Weights of a small GPT-style language model, trained from scratch on English Wikipedia.
Size: width 256, vocabulary 512, 5.95M parameters.
Architecture: learned positions, tied embeddings.
Training: a variant of Muon for these matrices, 209M tokens, 6366 steps.
MLP neurons of a small language model. Each row is named by its layer, matrix (up: input weights) and neuron, and shows model dimensions 0-255. Each number is 128 + 32 x the weight over its row's rms, rounded and kept within 0 to 255. Numbers have three digits each.
After each neuron's rows, "fires after" lists the tokens most often just before its 100 highest values on Wikipedia text that the model never trained on. A number after a token or word is its count.

L5.up770:144120159134174152154123128117101105124158081147143140119079083097109188166114154121163138146132112148131143142112061164159129139161118107142117132108127114206095130177135156227215108120108114087071123162119106130083125125171102081151117188103129075134134120159053127163184129159115086153113148141154129128157119115154094139139111113174130136138120149123094152147111120090149156176149196125145044160126081105107158127048176192147209128185179157180169093190103116119095106136123109096113106088123078082118172130100121127123112076096136115140099087089098144135176154079117153109116107152149149128106082072142157093087084104187101065101125126198168176110149100116180152130125117094093155102076090133149113063144149138127046144116121125124160135134162141133105161125174100
fires after: "ur" 17, "ag" 14, "er" 13, "g" 10, "or" 7, "ar" 5

L5.up379:111107104121155164141121115153095110156145088139152038128134089102114155099081171120134132125166121166135092105044078108147103101147100150143169071145139104083151154122161214111118130078157147112144118163190183185148108144186145145180117164150129140126164113094143115120060155080100072072168171134127121127079150115118102143183128127156133122100102195111133056096056148105126201190097098130177129181140107110136125114117085176100175089171107157104128156076092056116169129136129074128169126120132153132118144166094091137074087117099122097101205155098172155071095099114104183133134114116109088116122146142115174112164140162122168137116112138151089121098134136137151133130092131195121164166071154110118136182128145104137099167129127183153130121136166071196098160146136143
fires after: "u" 23, " h" 13, " H" 7, "es" 7, "h" 6

L5.up399:113137099182155100027122085123115112123109127187101135097131155140140141145156128090100055149075129120081148114120121121106127109121089165119162083140109132121162079107153086154132122113150099178152062174164114098093084126141178136085105030164108101114110148104161083170164089076120072122180168117099069149148169050089124087147080121151152108139144148079122129139152119121163159133148178128133171112151155151120117186091087125138181143083114142136151133120088128122118123103104131166138167154116076112127172134115107087170121125136200104139120149126082104130065130191108143129172163119119146102113174144151124195164157189112176177144107125207125162123158074155183140083082090082148082081167101115144159106093147108096147123119130150182124175139166163114154131141166198
fires after: "p" 25, " N" 12, "n" 12, "r" 11, "ay" 6

L4.up954:117172143170177166150152177131101154157081148136161142107144074045102140106111138159166158147159165148123163159119190150077122117118094118113110196127110165131128144141140137111153127084132143164059129082110154191162151167171132093124143153136087077101106133149109140123131098111150102148148120143146139150162128176143049134121118156140104144120118118108122143165101125120093075080106077124152114098147153033142115204084119069091094123183083134170119080153158141181056124110148167161118109083149126050119120089094125140134133117142156124176137136111165138146123089119090175102109132123084102163113146104087094076198090041179136094132172133142006114169146182131110147148140097125146108120166104175139107085097130159054170100097142144141187100137127124150117121145110116
fires after: "n" 23, "r" 15, " D" 12, "l" 11, " g" 6

L5.up259:152121141137167106149110114109107120102071122153156115140145121160070059104125137167163146119115151043189093123124080100134122126065153207102101114111156108126154132189171120100113120141175131177140179172112118095150142165163095080099111172126147114103154153165150148133149197088123113181155186150144042130164086109134098179085145104089095144145161142170094103156112109104159124065116100160114194096150088125130130169129137119104083094151126176126105113071116159088110052078121180167112149098164149098129140145127054137132151158148137118071125029154154198083136121135135172177163113137124183151145115087107136177140174129129140118056140136100098066143065110134086176092099122143123162160155149152172106112096091141067124130139122150116134101101147150129163157128143111
fires after: " t" 56, " de" 5

L5.up77:144116080146117152123146143100158180103168134147190092107085189114119028122145187130124079058106142102052066164146131154139101143118106189105138110135143092092123153126114079139108127163129149096109105133186161109099212152137163165114141125096092104081149204166156133154181110105144090054121131121153073053143121109083145123095165107104168115134151127132113141121143135155134124080088137107172145119155190120146111162120110097102114097151161127152118087064116147087150145116131143140180127069162145120164136138140092169128088064106074148146117152187123078147087130125123143128137174121135144135114148128151105157170103187139121162131115113108087115153120089092176104054087105085127076142184176141159121153116161126142113094139197157123098065199174118091189122143162134
fires after: " s" 20, "," 11, "p" 8, "n" 7, "s" 7, " n" 7

L4.up335:114129113092191094135178177111107148086134186106182081154057150123109137143116140134146153112152100096101136091116096157168106121136128065141192109157113098180174152107094167093184111124139171151119097131123101120112123078140143132060112162123098159174113140177168127095138092128128129080119121117090160100116136085184172208163114218112172133119165089179155107136116114103093120115169122078066154103091157092146123203128151116088114106107116148138140064141132119166065105112161143187133149151139114134104165154124132133171108149133092140132125115141193076101120075149074115100087116129119048142081126109187098162142107191081130144156058157145112160099126135112204101165113126082140134133152171162143131120140097094151166109133092124128127139137063099150143168204187095
fires after: "th" 28, "n" 18, "ag" 8, "p" 7, "j" 7, "m" 6

L4.up327:103061174059209120190136094091116113166108102135117142075127125138119139143120133080115110121104153143171119153153194105142108181129199169111127163158110198142143075166097126104125169118134111155123132094159152130166141116071150154151108147146092094103073151129147145137048129128130155134090194130138160151180134160122147123131121174123080134135107089154059091112147152066118121197150128159110165141149140144083127160112150113146126138157129093167107109148117102093177105122149110102120184133130141143142117137126102095092038135059093089084086157139123082173085142129141206119092100176144113126129152097073149178124102085184129135120118082164096148148065150102133134080169110149154143186160066150159154121161097089123130114034136079162096115179171127092139173125095122
fires after: " e" 13, "a" 12, " E" 11, "qu" 10, "re" 9, "es" 6

L4.up243:164078171078120164121093181186150126162107139115134150078132162136129155105189211126147088141161175102105094144064082126109135159101117130094142117115136189103134131101079109148194193129132120168146204079142088177134132139119117122163097085146091108134114127108106131147129127111136142139131088112120103099128110055138167113121119123155195088082080087193104104110159150114127153144145106069086138148138141129153181187131172177072107095120100106083193133094102107083115152152078137100128136124161148090119099118177148107146173118153107160137127132139131146156190161156071086166170150151142158084179162105099145105162100173144117154125151123082137139060177146141131095215069062130133162095091150122115145126127117065160134103144133061110084144193125131139063110137126165
fires after: " t" 22, "p" 18, " T" 8, " h" 7, "t" 6, "m" 5

L4.up201:113127154093131106137149121163128142148130154160120136110170049171107143084106126101190108069063108132121085173146108162088144135078146140140116068082149179110115095134098186183130141118140107133082084121143102131103107072104085151139159170106115105126092187233090047129120121099089149113077140121107158066132144110090159106158127099098052149139143145181171115094126130167206130136161120087150106184082163091137113203118159136111092110122185128101109153113177096120108133072125116112158183087142114141157151160157159089189118099155199122143124151156114126187203107111052124122052130111113168120121132111081107168109164207130157097135113177168124091120159148138136104164133128125128123159123139130141120074157140144116132136101078148093151126109119111108098169150157094
fires after: " h" 17, " H" 14, "h" 10, " d" 10, "a" 7

L4.up971:151127165132155164156126115128146121114136103094196108123151139111136124158124144077129116089120151110155117125103107139128102063161115100173180131189168077172130065189147146155121113109177036127161133084104156158135128115124101199129129126145084142162161102141100147105130118129131126081096096066143073148157151116154050117134087157113141152131187127106120130105103094085152043105115108200201140091154172131137135126146111121113071109120114092169124093086113153111112191132144165143092124124080146105092126064106131151122120099148115140170105150173138194101104189151118159096152159094110139134083099135172116164135109101123048136180106146115218138098133108125126146146105105176122126100150097110104187092187077099147114183043141142200173150155119115091183086149102110
fires after: " c" 21, " w" 20, " r" 18, " R" 10, "w" 8, " W" 7

L4.up1009:177174142128129125142123084152141129127155124164136197098131133070115137098108128137110091153127135119095140152125118126157179144147147121129124122086102126142062124085147106102119123083155178186135181074106105130165135116140155123113143084164134107112115093128131153226051124160123162121134131135138176204118116067173061137156119142060163069072093156065177164157148101126212141110113072107107177160095145157182074159112132126091160214125109097060154063124131143129132089128158146204121139170144182141148090120102139133110116110188136120164182126083096145151132070133122103176085174068125138133117170123157138131098170078073117077077143098131075104133102155114169134138127145093060129138136133085111136146112083124128116154126118168129102162141134186141131095129109072
fires after: "us" 21, "o" 13, "id" 9, "ar" 9

L5.up952:126134103181144141126116099175125146112098098079196164105144195128125127205161077097082137131157101125101126129144150104114169139129112131101103133129083097153123142154141129117064079091113137210156123102134139082107118099066102175135111150155071166146125163153179113122158158101114113167202102139136146137188070161083126199146170119167168109114124125114183136180101138196122170109165118111130137054153143121130100075149112143081092163156100158169141107122113114122116172112121163125130164146195109092158177144060104152096090090067094159113128101088158146098162149173102146057110154148104102124102108125153113076156171063144164114108162153151108076118131185124124152066139107142163136111114140106187141091076152110097206120118118161176150139128107167144093094163098067
fires after: "l" 26, "h" 15, "b" 11, "n" 9, "k" 6, "t" 6

L4.up222:091145157045112134145132143140120139137111162133153152124123138136148104131087102158113106111106110168118141145088061093112038135129115106129141110126138145137194186187091191104175125131154132128131103090174099090156114079103180110139116122156165097131175227113126151169134152166152075145130169111130128162155136144139170135109110119163082065159147111131195151138120108160104121072169137131183118094140104126181055131114157096104157151079100136124125143134067079124150112122166129186157103132158103234138127101122092193126083098159129141206149107134105131122134187096088126106130157115093166122135112108098130185135188177124133114084086054067104089124074168107062109137140138162165121082111097128124144176141082159133151124124137153135071075153162087096109124179134112
fires after: "e" 22, "t" 9, "m" 8, " St" 5, "ac" 5, "'" 5

L4.up506:125130140127141144116099144092131160119181116132146174136153117113131119166099105150181083187123085127100144115111110198117100156123145084132154122155180125220123094143097112133153146139096161159144129086149106164161103175088094164148130180070135102111136097140175126131145080138090048153062146112121085118155102088119147206121185122135111085120143119147114128109115155145097116119135149142166120129057106098143121101157097149135128158208144169159192090126105149193130187166049174117104132131131127140117161126071094110135139133082087150129177158083149112169129199100071112120124094111119093074167100125108186127069114105195081083126168172117103111125148128144157125179104131083130069059146114154082146110113169170162141114119081188079098127167093100096110194129139089
fires after: "er" 44, "e" 19, "g" 18

L4.up990:166149145077180126145145076088129087119060147164145139147150113166141123156119130135174111142137085143086086116096209097106158118150157086120107119104137160180096130129087112162133114097131145136138067124109114132207068121126095184111127156127114184072162103100154126163097122124100213140140127114144082092138103131176162163147141097124165093129130131110187154106067148171134116125075106053193125085067147140166139110145160121093098129157150112143062071114134191117119147103118087172161119127139158165099143157229084076153088096144113115120178163127136109189118145141098159177124154076171169193088090119120124109111106170130148102086090143108107153057141083141131114153163180102111147123102125163092123149098098139158136151129092092142119102123063184147142199101116120
fires after: "19" 32, "20" 30, " " 9, "r" 7, " b" 4

L4.up340:103063116070121158157145103167118166186171152158139081148102091153081116140134151067097104140165171106131122175083128110158087117162118145132145093120158104129117108196108052140180174045178106132166073113155081072142166078115130130128118112169160127079161134094166138181098120106161159095103142152124149112133148110120120136071188116167102148117117113115210085083156180106084125123169122106146075096128173107118118116102092107125150123138137059131118122155064136167127168158189120084172154117150060106189148158125159093186069073136135132086129127123125181132158102104138113163139106140115092104102155150109135169109112148146141111089136086149111170147143099075107163113120182134152131137164071135130114123115124082100148171170136123140088134176144132165221158186082092
fires after: "ro" 33, " e" 14, "e" 10, "u" 10, "ation" 7

L4.up6:130154107082147160101161067117100097139176093201090144085138147104135137131222102073181074104108122144132073108144130174109217096170120137069149143110086115101190114174144145127117091135174160131131128137122093121121080077148125152144143192157173142129103163121145163125137151072133137057152119090109129151169134120110128137178085133150121146108133135102140097128097146155154118112136095165135118132116158156091141162133129130138180169123170083144145089116121118159074134084100114187123066188132050127076184122160154099109202125108118093135151068119089086132131136115140093171113057169150111132078126182125105178144106122130149167115114119064095160095132150078156147101125107121178080139076103165163110142169072065118112164157136214136149091123129177106091108113146113
fires after: "h" 27, "." 12, "l" 9, "o" 8, "w" 7

L5.up170:120096079129158132145183137124089121092134118124128097111207088103107137094164107125075077149112089146085088116117095110118122148135151174128154146152182058180167140133038086192141151145119138099149177189169105116084157168168116204082152134124099097140120167113079148187114196183119137110120154109149092108134106103154144104185140109083187144125126161104111159157163099128096105135134094095112143106081179131158152127169192107160145138135126116093098083118094100149143125090135109103136120169189139155093092106107165136180103076185119074106161085135152100085105100102116156094100132111142099131118177174196112165103155125155183103143174139138074121065173138160137155175099145128143104113152136127108113142097097083140142105079056152129173082140178123198138171140094156
fires after: " w" 24, " a" 14, " A" 13, " m" 12, " c" 9, "a" 5

L5.up527:113128178075145179129125128144087126121134080154061138131117094156121099077059139154149107139077102179053080138120070165148109135190086126163124149168128105150083131167151062117168086099064051079109121120138140140136120115169127102162033154179133126165123174134093125147073149181121155112121141181133127089165148154193085098179096147083146123098141196112141194118125170107135152129145106122111166087203136142090142127113170136125149123124089128157130118124141159123093131156102090011107152179139141113158145093141155136154140113088104123119160129146073095096177104140126092086131124134118104180140150104171171142148159094102109155166088129094158161169062108115194148145159099124140138128134128159127135075098079120108162128156089137156099119125099101181135124192142158
fires after: " " 24, "h" 12, " n" 8, "u" 8, "y" 6, " w" 5

L5.up835:165096185105134165146104128140073094197109171107128135116141136154159162119214152127115117120113147096079104069121122054125111108131079070141091165135179088117166156112098116111126172144161132024177095123150160108153127189139100118112115175132112099097122142186138092092125173107120135161112122035134073145132092133155178171100153095098102166151123175099162128068127100173127142116183117111214157146119061105118104142152147090142151170086119092173134102104126118104120153164084141109171125116117129127150129133215147118085111155120094163095139150110130130077136135128142097087182149146144167128147126075115147141144103095088169141131134147160154106134110123143060141103104094097136127153103137127108153160180147161061034068143093160162159155187077123127111140188129120
fires after: " B" 17, "r" 12, "ol" 10, "ember" 9, "ro" 7

L5.up821:143089146093162135060173110178181164128142077110148138129165162202115129153122127140118110048114153126148105123052112174139112107147115160112136197088130150112113144149149103139087115188139071143117165156115099086087184073173108128112082100134095092144100149137081170125140081106155136137143126168101136164119084124117118137146107186134080190169107124174134207107093125107114113132141099136154125179074056128132138194137107138172182147114156106091110093065136050161158182071172114120138102155131155116123156172091220137121135176143160112132115156124102101102114136099144171088118130109110089167097131061065085137162133120072117182170176128136149113149125115142078126116102107152143085131125133104092124125169132170072129135163099156156109147194113060134147111145137087
fires after: "==" 19, "c" 16, "." 8, "s" 7, "-" 7, "em" 7

L5.up810:115136169142128137186113194152148103142168116114148106193083171122097067152109060163168098076091135127102129106137124145133085124087132110103094104098126160136196175126164154153055136092159151126165151093167153114122130150068155109095113146172235129155103140074108098165158135096038105150119206147130157127184160155163146076210085120107145135194152142124163158082128177123115114064157182097144117149142100144076102141128120123096139095148101118109143170142122092106131132127156153124100113145148126156118096138175122191164096120174095068100086148178131121112132133102118147142155053167103123123115079154136130126088100090148176114145115091101161134113079162105137122133095092151098182094136160148118137110071188186122155129161158100114112147103106094070095142069111119
fires after: "p" 23, "z" 16, "t" 7, "m" 6, " T" 6

L4.up29:126172141103074164168121085197101111118154163137161112123171065150157080113095142112127160092110095137130094151140129164138139121079106148140147061108095189143142153163100124140154095127130115129099083147082145166129137096026148161114059119167085151107158086164093176132118163096110115107103114105150099132148143152093146131167084111161178137145116079171123188131103186127150127117169144088090195104099169118107130143122136137147165149136219090199198116073143084093133132124144126159173136083129128059167116177157104206080126126171126183113106139113100067153117139110127115120059178144104168118125100131104084109106097118083136125107105120167134167114125114098146115147131108132116120212041145137097173104112145077172120089086115138166141125162168145141120161088180141
fires after: "-" 25, "i" 7, " h" 6, "ar" 5, "k" 4, " d" 4

L4.up824:114083111141148135143127080159200067163102149143120124089137128103144117102106127122113112139126126154126153166196130191150143110067100141092178058163112107179109121057166062138178136167087125188121132136147142099143096113139138143140192162138077085198121131099146093143105159123087102124127131160116075144118077103132113155159070147079131137109169121112107116126191139113141185153147121120171125136178116138161170088148130141185125105119157159094121096158153230103162129133138127121104140178148123138166039102119130111131138194131104116188095146160106142096095121140044066118078097111108167122109103118100142200140116150123156094152127102101119095092170123140145069139079139109106100117166116101128161126110034191150151162142132127198126176106106078102159091131125178
fires after: " A" 16, " s" 15, "ar" 9, " S" 9, " the" 9

L4.up589:150103124141172121174112151080156159111189184166098059156123070129216078134153134090111096116111133184131122184111198173151129189095136107150157180084114169138144135146121146124083067079115130118127166125145173164112153101120108115104078100165160170119117137115143160095150117095138200140145087143120119076169143143137077110173177149154166101124124094105126093096142118163104080083198177143122134138126103125118120105158122141130090102123158129167171146123107130101134125110131119117112096078120197160048194130174107093179118137149104094112061090102095144146181127150091064113128129142089095116110136092109098113106146114187131191119124097093091152121080107111188115144070035130089103120221125134112114122169098146120159124117174140129100134143144068133101150152152158
fires after: "ag" 21, "p" 15, "m" 11, " k" 7, "om" 6, "it" 6

L5.up936:102124147143112179170119108175123115125129150104075146103083095131119162078091103156182075115178132137147134161103060167148099159087125108094048083128140152146116135129192124154155118066155171115146106126121122156123070154174110152137112192087121167142140142178107136161086147077162192103108103153148087156184116098180128155142155131163205117148132121118089082127145085180091096094118100096049116140138127128152136092127121123160134127060095122121182146143149165104136103078062105080163135055191142158079093134093142121174110151167131105108140135106246112135161126149131136157138194124159151108095138101093155092124150167118059104152132137139105151086125150100088120118172163128097144095165144171138133144150137143121092109046144087107164097097158122148164127106092076
fires after: " L" 24, "r" 17, " D" 13, " M" 11, " W" 9

L5.up287:179099128140088111103179160116149161139179085148140103135149102101139091104180160153106101134085092086158098138054139123192113098085131102091110153187091124127126140127128136160152146100205119164129129126162109191196104175159115139163097170063134161151132212132122134112107147104126128125043126166216143151174131130133122091114140087098158137147126103104077129184097111095134093137099102107129168139115090127128195084068100154170122131165077143116155090103163086132082166111155125115062143178139123152103070118172147107193112058118104147148124121167145096134141119159114112115061097173102074097152140149126086098158150136120097162147102166086142112150085149158107207122089084128077136135140138098164151122107092128139150136118118126144094082148106122201120176126192184
fires after: "ver" 21, " c" 17, "h" 6, "at" 5, " a" 5, " an" 4

L5.up602:157136080163133133112144126125159161112111123159108134159165082083094128123155141093092099102103086147138198120117142115086117068156053177142157171091156119161167127195162081129067122198143157096116162189187127130118090106156117126110131121205093123184109070158170104107100083156148110120118170053092105121151169153132151145095117135124085125098132203150173113099133050134184147135136120177135130156108119128091128173126116118130156133109152160117137138100174126207197084132144095153093153088126083125156087168142148098110129116130083204154138103103144104161136120089104103127139114177100084072063108121093128150088124131158103075089116078112122173149173129088196137113122142052117177148083109105155107160147146146159131181079087129112101131149151108090109180104123141
fires after: "e" 28, "om" 10, "i" 8, "r" 7

L4.up42:072121140158184155121183113098151115156120104136132150145181150162131141145224173032128076089147142188135146104077171128110142079110117134179151082135118148082121189110171071112084121114161132171137150156193170152120145067125104166159124148129120141148102116126084099119076107140165168115082150098133095100171086151104126072142107139064110168136147164160114109063105098099099108150150087138105144111200168102057112162149136116144161117123141129119140133161132172109073125139126177098101144161123101035154191129164159132145138121103113098099143110097158114103127147108111094162148097091112139121080152143137127124083119086088143117186132131087163181194138157135107140122182145181102119140105124124093191106090075169114103148122081146181164112135153090094194163131137075
fires after: " w" 22, "w" 15, "up" 11, " ex" 10, "e" 9, " n" 6

L4.up293:079177086119111126055131122154108087175128104142161125108201211123137074173160114128090115165122169105158146130137068130139086129097120073148100141147143143150208152103140117088153114166166072119108125122116171077154128167148134147116132152105135129126125151137116105119070145148134108182099106133166144157166131082144147151062146128074131080037108131058165099121126134067135158114120120107126043087094123119198143117164153131079175159136083186138138163133152173135130144102100118106113156101149128130074169127064074102157173100112102142152207071173144113113125106146146140132114099119121123219158186116112132144157182172119147107091203161102087108122128179095131197146112136128160135158105114160081148112064121129108080078110134117136154102138109100148131125182120120
fires after: "p" 48, "l" 10, "b" 10, "op" 6

L4.up303:108073188104207114119140116171115147108113119125090090139124090160098144115124135081112056143156193157142126091133107107167075193113148166134067144189106117129135156125129070112126157075180060097115134156049147112185134120149137105172048104176115159102147129137150170157079115147186156114103154147143110119164102133128060113171131141127084155139162132124159164113150114105091142128146139087121140125089139156108064162144190089102141060132162115081147153080084099136092124114118188107156085113149087141112156170139125119172106131147146118125117104111124116138122109149143179158096106114108094211154101113122130171148127149116096174133202139149103147071117103084156106145140180198111127129130066188159134149157087128116145191099173119162135103145071189085104089185116131
fires after: "u" 27, " de" 14, " " 12, "{" 11, "ro" 6

L5.up434:102125160136142140081133111114145132155160149107182104152173121157140112088079124149060049146184123147136138150175136112158132104154163172148085107160096129089105117149134130105103111162172087100139098129131121160120171102125115119175068173176094118117160151180146159125160070114104124118081126139115152168067182120115120090141183113186086162068131161115126196086165173106146139130133093076124123144102140182165147091132092112156170126135102113089153119125098079139136076123083141151201125142155144088135112160134186084125099145146111125136113104122139130090099150106139154079115076130159137120114107110080088056141110138190181166098108130063186142113125183145161105160124095054156133132092118055094159195135120135218170058148076119136101137154104097178087143090171130
fires after: "y" 19, "s" 17, " to" 14, "ro" 10, "em" 7, "at" 6

L4.up456:114183126175138159121154090090152212109104170170160105108131148159204121130194187162155098155190094150070097125201139101200112116165143188096153175152127092074135109141073116154184129077121143162076124104055158172152157160161155175101104115137157103146128104128179138130150085123166099080075160155134146074156127119122119142134088124102146099151146148103095124132091063065112166106170116150131098127125092119078111157124097143154127047045148129099139082158111087156122141126152167142080119142110178106071119123114136099125127136087162102188158161158108135079124103131119127107104075094190081145153134180106143174141125121092129159076120169118114140171114152114091171141116131107127098125127152142161092132140140085146114122143135061149164079135080078099128147136181129
fires after: "m" 23, "c" 15, "p" 13, "in" 7, "le" 7, " al" 5

L5.up867:168088100091121168054183122208104100117118119093127147101121139118134161159132083142128124168173155092152138151164119166162108115166080097131090083166101127172110187164162186155164101179093105170075166126135123133114102125140094086108149087120139184090072104146164077089158114133101116084102151147087109106119160126128106122143123118098116112120153145141076132110051112140124114064154135142133162109073142104043135157179149092176109122174094139119102147145121198028076147110044143100098212170113086088157085076181116143128138125092155139138142127151187153159179111110150148101172113109160147108194124143146122169103128135132119088131192110147138133142143083205175155114127125088150086120142144120142131136074182110167119155135106100113118138115126119132196120112150151
fires after: " con" 24, " he" 10, "an" 10, " H" 7, "b" 6, " c" 6

L4.up53:119160097158140118140138132132104105083142115041104123134173104079142138130168083062143080115188102125067115099094123141177109147126118155116177094123138116132124203152145080151148197096118139129119112172137110113111125111125089059102143153095108126075116153186105130077112156155149142090130108150168106144162082126212079127165083160124161142116146119154146126157119156169122120131118152122092095122095119141124107103116149120192137110155110149141117154048121132112098084087134092137109097155104084107103116079140139115163108137151126190081133141140168122127153066145114159142108180180129149139129174166147061158128124161088162179148104174226100105133151112105181168126104080078210109123205078187145148131119148137064146109194138061183131124099146165136178078110130155
fires after: " w" 20, "w" 14, "r" 10, "ew" 8, " c" 7, "b" 6

L4.up263:099151160142109106151137103175181142155066108125078106185138135138142118130135144168093138108116152118191060156129069116154079166146136140128107142126152120090155130184125135117080094090160138093136162145177096095118110176114127106066101138113170138213156208117142100137100175135118109173182115150104127170117142141142139164097109107105125141159135188134078122143141160124152148120151126144162171148157102048121071124124159095111166054095107120120117134140151076088126160109109170104164105153171125145135150128173102163188084135132180091072151097113154104175028102135141129174127123105183087157085143151105064108137123106151179153080113125187120107157156110140125110097114120132123062130181057095119138110115183056096073126123130131123129122172087117062118146175116055
fires after: " t" 16, "p" 12, "et" 10, "e" 10, "er" 9, "f" 8

L4.up585:133130063155103160143103122168116111147073114116158189144080124109104162135146089097132113132113125120143109144140105109105199138158145114132139176067142139121141139134174073124088102173147128149088123150124172149096162147151154148168143168134095127172126086146129136148123155105119135137152146168128062197156145194197092180180088162081161096158119040097101180173109147109056115086150128131154183090050177141095079152147132091151123108136113088122145131124043154121202069126114122108090149110152138109135135144108112138179115133130173171105066133060135166157141162134077118141109142120128138070127095060088134178209195179143148095142119119135110077104106173166124134133119095055149078152155118135105143095121115077158121122072157102165105119127131176115127162111135109
fires after: "ur" 18, "r" 13, "n" 12, "os" 6, " l" 5, "an" 5

L5.up455:140175134131132131195109139153095079159118141075140111167102128192223113137178103095119111154106151134157139077205117131191140131133116141089110138065165104112158180108161077135104115103113143118115159142076073117118096129110126138091087149122121167075134150110131085180120110131128112095152124134168105126132144112139198123101105105110155104105163149124129137057186202040130116157184204142124142136086185064082101115130147151093116143128134156169135115155124095162078110090074086114129133056106109131100143165067117125157183091113073170120125115062125077118163102123143112090103144119149105177069155167073136166190107133084110131142117125157139136128119156192128154185106153143161139150119105121096196194130103151086130102064094130129136120102118167148158151107109140
fires after: "ab" 17, "il" 14, "l" 13, "b" 10, ")\n" 8, "ol" 7

L4.up380:170156102132103146093109105142195078092093176063143105138084126127143138145143106122142111154178132140162110105108111015123134154138119165155100152140057145111107141122105064145177117087074156105084101123142165131173133147089120135132111180131111186151062150145182105077069112110129124147160106150143065137146121133167095085119155213120106128194155180066111157151142158129120175118206157091159129191155159120127121138173114092157152108105137074097221125096072147137129051112107141114174139084134185118139139177111120124142144076094129111146188120100144120103089154085094125154149099085136126140112101133102202120157084132073167128161148144139140169119106147101137098057106128122145111160175152155078136142177119167090114145123112070156144101158141141140159160118121119
fires after: " D" 18, "en" 11, " B" 9, "r" 8, "an" 7, "y" 7

L5.up331:096115145159092141146160168105128139136108122150185122118107161127157132190102158165139137093062120149100123136094166212143186177129139087101087068079084149140145168156133166107155093118152150133158128098171136105129127172094130207082164101143170094121153139163141137121129071123121123146096199159117197071147100138090044130161086129121113166119156093123122091105106145122110137135188101070140139140141083143131171123117124113109153110129110133178171120131061178152194110138055149113150081114181113084165146170120093092135105105155147135102154137169107116097185085151165146080116145140082103127094129123104137108116163099122151183133145074124124121107106170146141118125137042070044127108156123081139142110148188068135188087074100087157143094075089158162104167132123133
fires after: "k" 38, "h" 9, " Y" 8, "y" 8, "m" 6, " k" 6

L4.up846:183148137156088160132180055098179089139092114127140078075197118199128138156174148122151160176111104113090095093137117099130122181143163155150167104110090084105129153074084074149178146180153184131087126145085097091111115105071136165100125152189125121139108101118164131182137153185143166137096160182126111098077142086087123101110091071115120132143098125128205123148074125082107172132109127098120163103161079111082138101041177113149184118089168099109164084126156154128181159105151125094178149103116142101146162096120113087108164147087119162110119150134138121158130029136159168128156114141042108141165116083174082148172105149141099112136103123132160111152118122180104118158133107125162090154159096100134117090135158117171129092140146130148108136171117145109184143065133159
fires after: "ed" 24, " al" 12, "in" 11, "ar" 7

L4.up784:132106118113200175119136174102125123106138115100113105124170138057111113074122060142200098081122097164080156155120132101146107198122064120127129104098090148135170127146124123084084149078112111154108142112122098095091129121125168109134131130155095136113120158139147100148155110166172122114201093151135122135149104147130126129160100149209131087090103117097110131145164167136141064129176088132165115162125121162122143051167124072177120134141154118049183106115164154156158124130092148096140122193161151200184126151061081100139168123152139119178187142085054120164124113092132105163156097098159085112128162087166080117120076118148163119079172098101059094158095182137155189173119148181144151107120117117116092156152129140097117133107101107153092174179145139119161062082169125
fires after: " St" 24, "e" 16, " re" 15, "ar" 10, "o" 8

L5.up369:152137128187174107126121141127056154161144099151148069172148131081126139138129128163109118114117160065116116105111121112054104146062149105194073170107196134160134102200135131139157100153111168014070143192166136158138137091129163116125101144144128143141106125156142149169101105079111071151129145103135043180130138129197126162125123160130100133163069178125165103147145155075107121126100100155160146065146133117162167199123102148074169129152057151162124128164108135134085132110102123120152160073118093116129149123123169136099108118099114155135137174118172133113097119135137075144107101152067150140140110129081096155141095133136129083161144092131108141171074132148221116142100109138144169121102151181107176092120129142102179156099117142114145141131115098113075045062144183
fires after: " b" 33, "b" 20, "i" 16, "en" 12, "as" 5, "e" 4

L5.up313:042174148164123179150150109122135175195115126121164142120098130119091087156118116156116107114194115059149097145062112087119127146178084180141130078101174210221150149141103093072181150118160146132112151123192100125151173131129102082145135124109219158103112099082192107114145099156157145087140123144172140098138102091135140119131107165141174129131147149171083178137087176144167126130143140135144106090145106117098151136219188082084102089119167124129141107081098099134111194076139111109148151155103143090128122086086061142157149115107108137104110102118087129099121149160142126148129120120158149035100147083115103063129110104115171139166133131079095127127174135075173123114098120137157107138172127154110127118081120099106175119124111127075101141139083192145101093102109160
fires after: "p" 18, "d" 16, "th" 14, "st" 9, "t" 7

L5.up104:169119099103143155132059082132140131179137179144133130075125111085118149103119153121114085131064092176119138072186103185164169107144115111138113086085155180083104105126111140163131126077057184151115152182150035113147159162173126119141130111138119094078131110094104103115194169122129120137100152112151175127115076099127119101154123114112129151142154071163185075131110134121132116099073176159146150151144127096165135096117091112134150162075163144156164138115124150171159165095087135113136081219154138180171109157150146201109141122137071178103122160101117086130109105135112109154146174144147137142116153084080096198186057137124151143136134109085124160143161144159113144148069178178114151155163150066172114130082030118125117141078132119125114096130095124173089092151142110
fires after: " c" 23, " b" 21, " s" 7, " S" 7, "ou" 6, " was" 4

L5.up408:142148187099127222108124113070094164052105183143120164176170107140142140102147076168127136154129128150147098112085066154098126135096179101130089082162147122162137100174123126118166105069186177140173162118094144118138139075183104124128134227178085123117159153117137146077140127113110169137138111197126104116196129131119119080135152157125061066103133161142170167096049123142109110154094068109142129119120106130146186122108147201083141086086175126063108081184108130145126104092141103182102143120113116062129165120188153125154117125147156146130172135105115122127067144077177131115134130146146156129179092134140143068142117141139131140136093172139084145157094128153152098121108134100177102114140048156177102143122148109116133098156056109113101100138072118122147119159151130
fires after: " " 26, "om" 10, "j" 8, "k" 7, "r" 5, " |" 5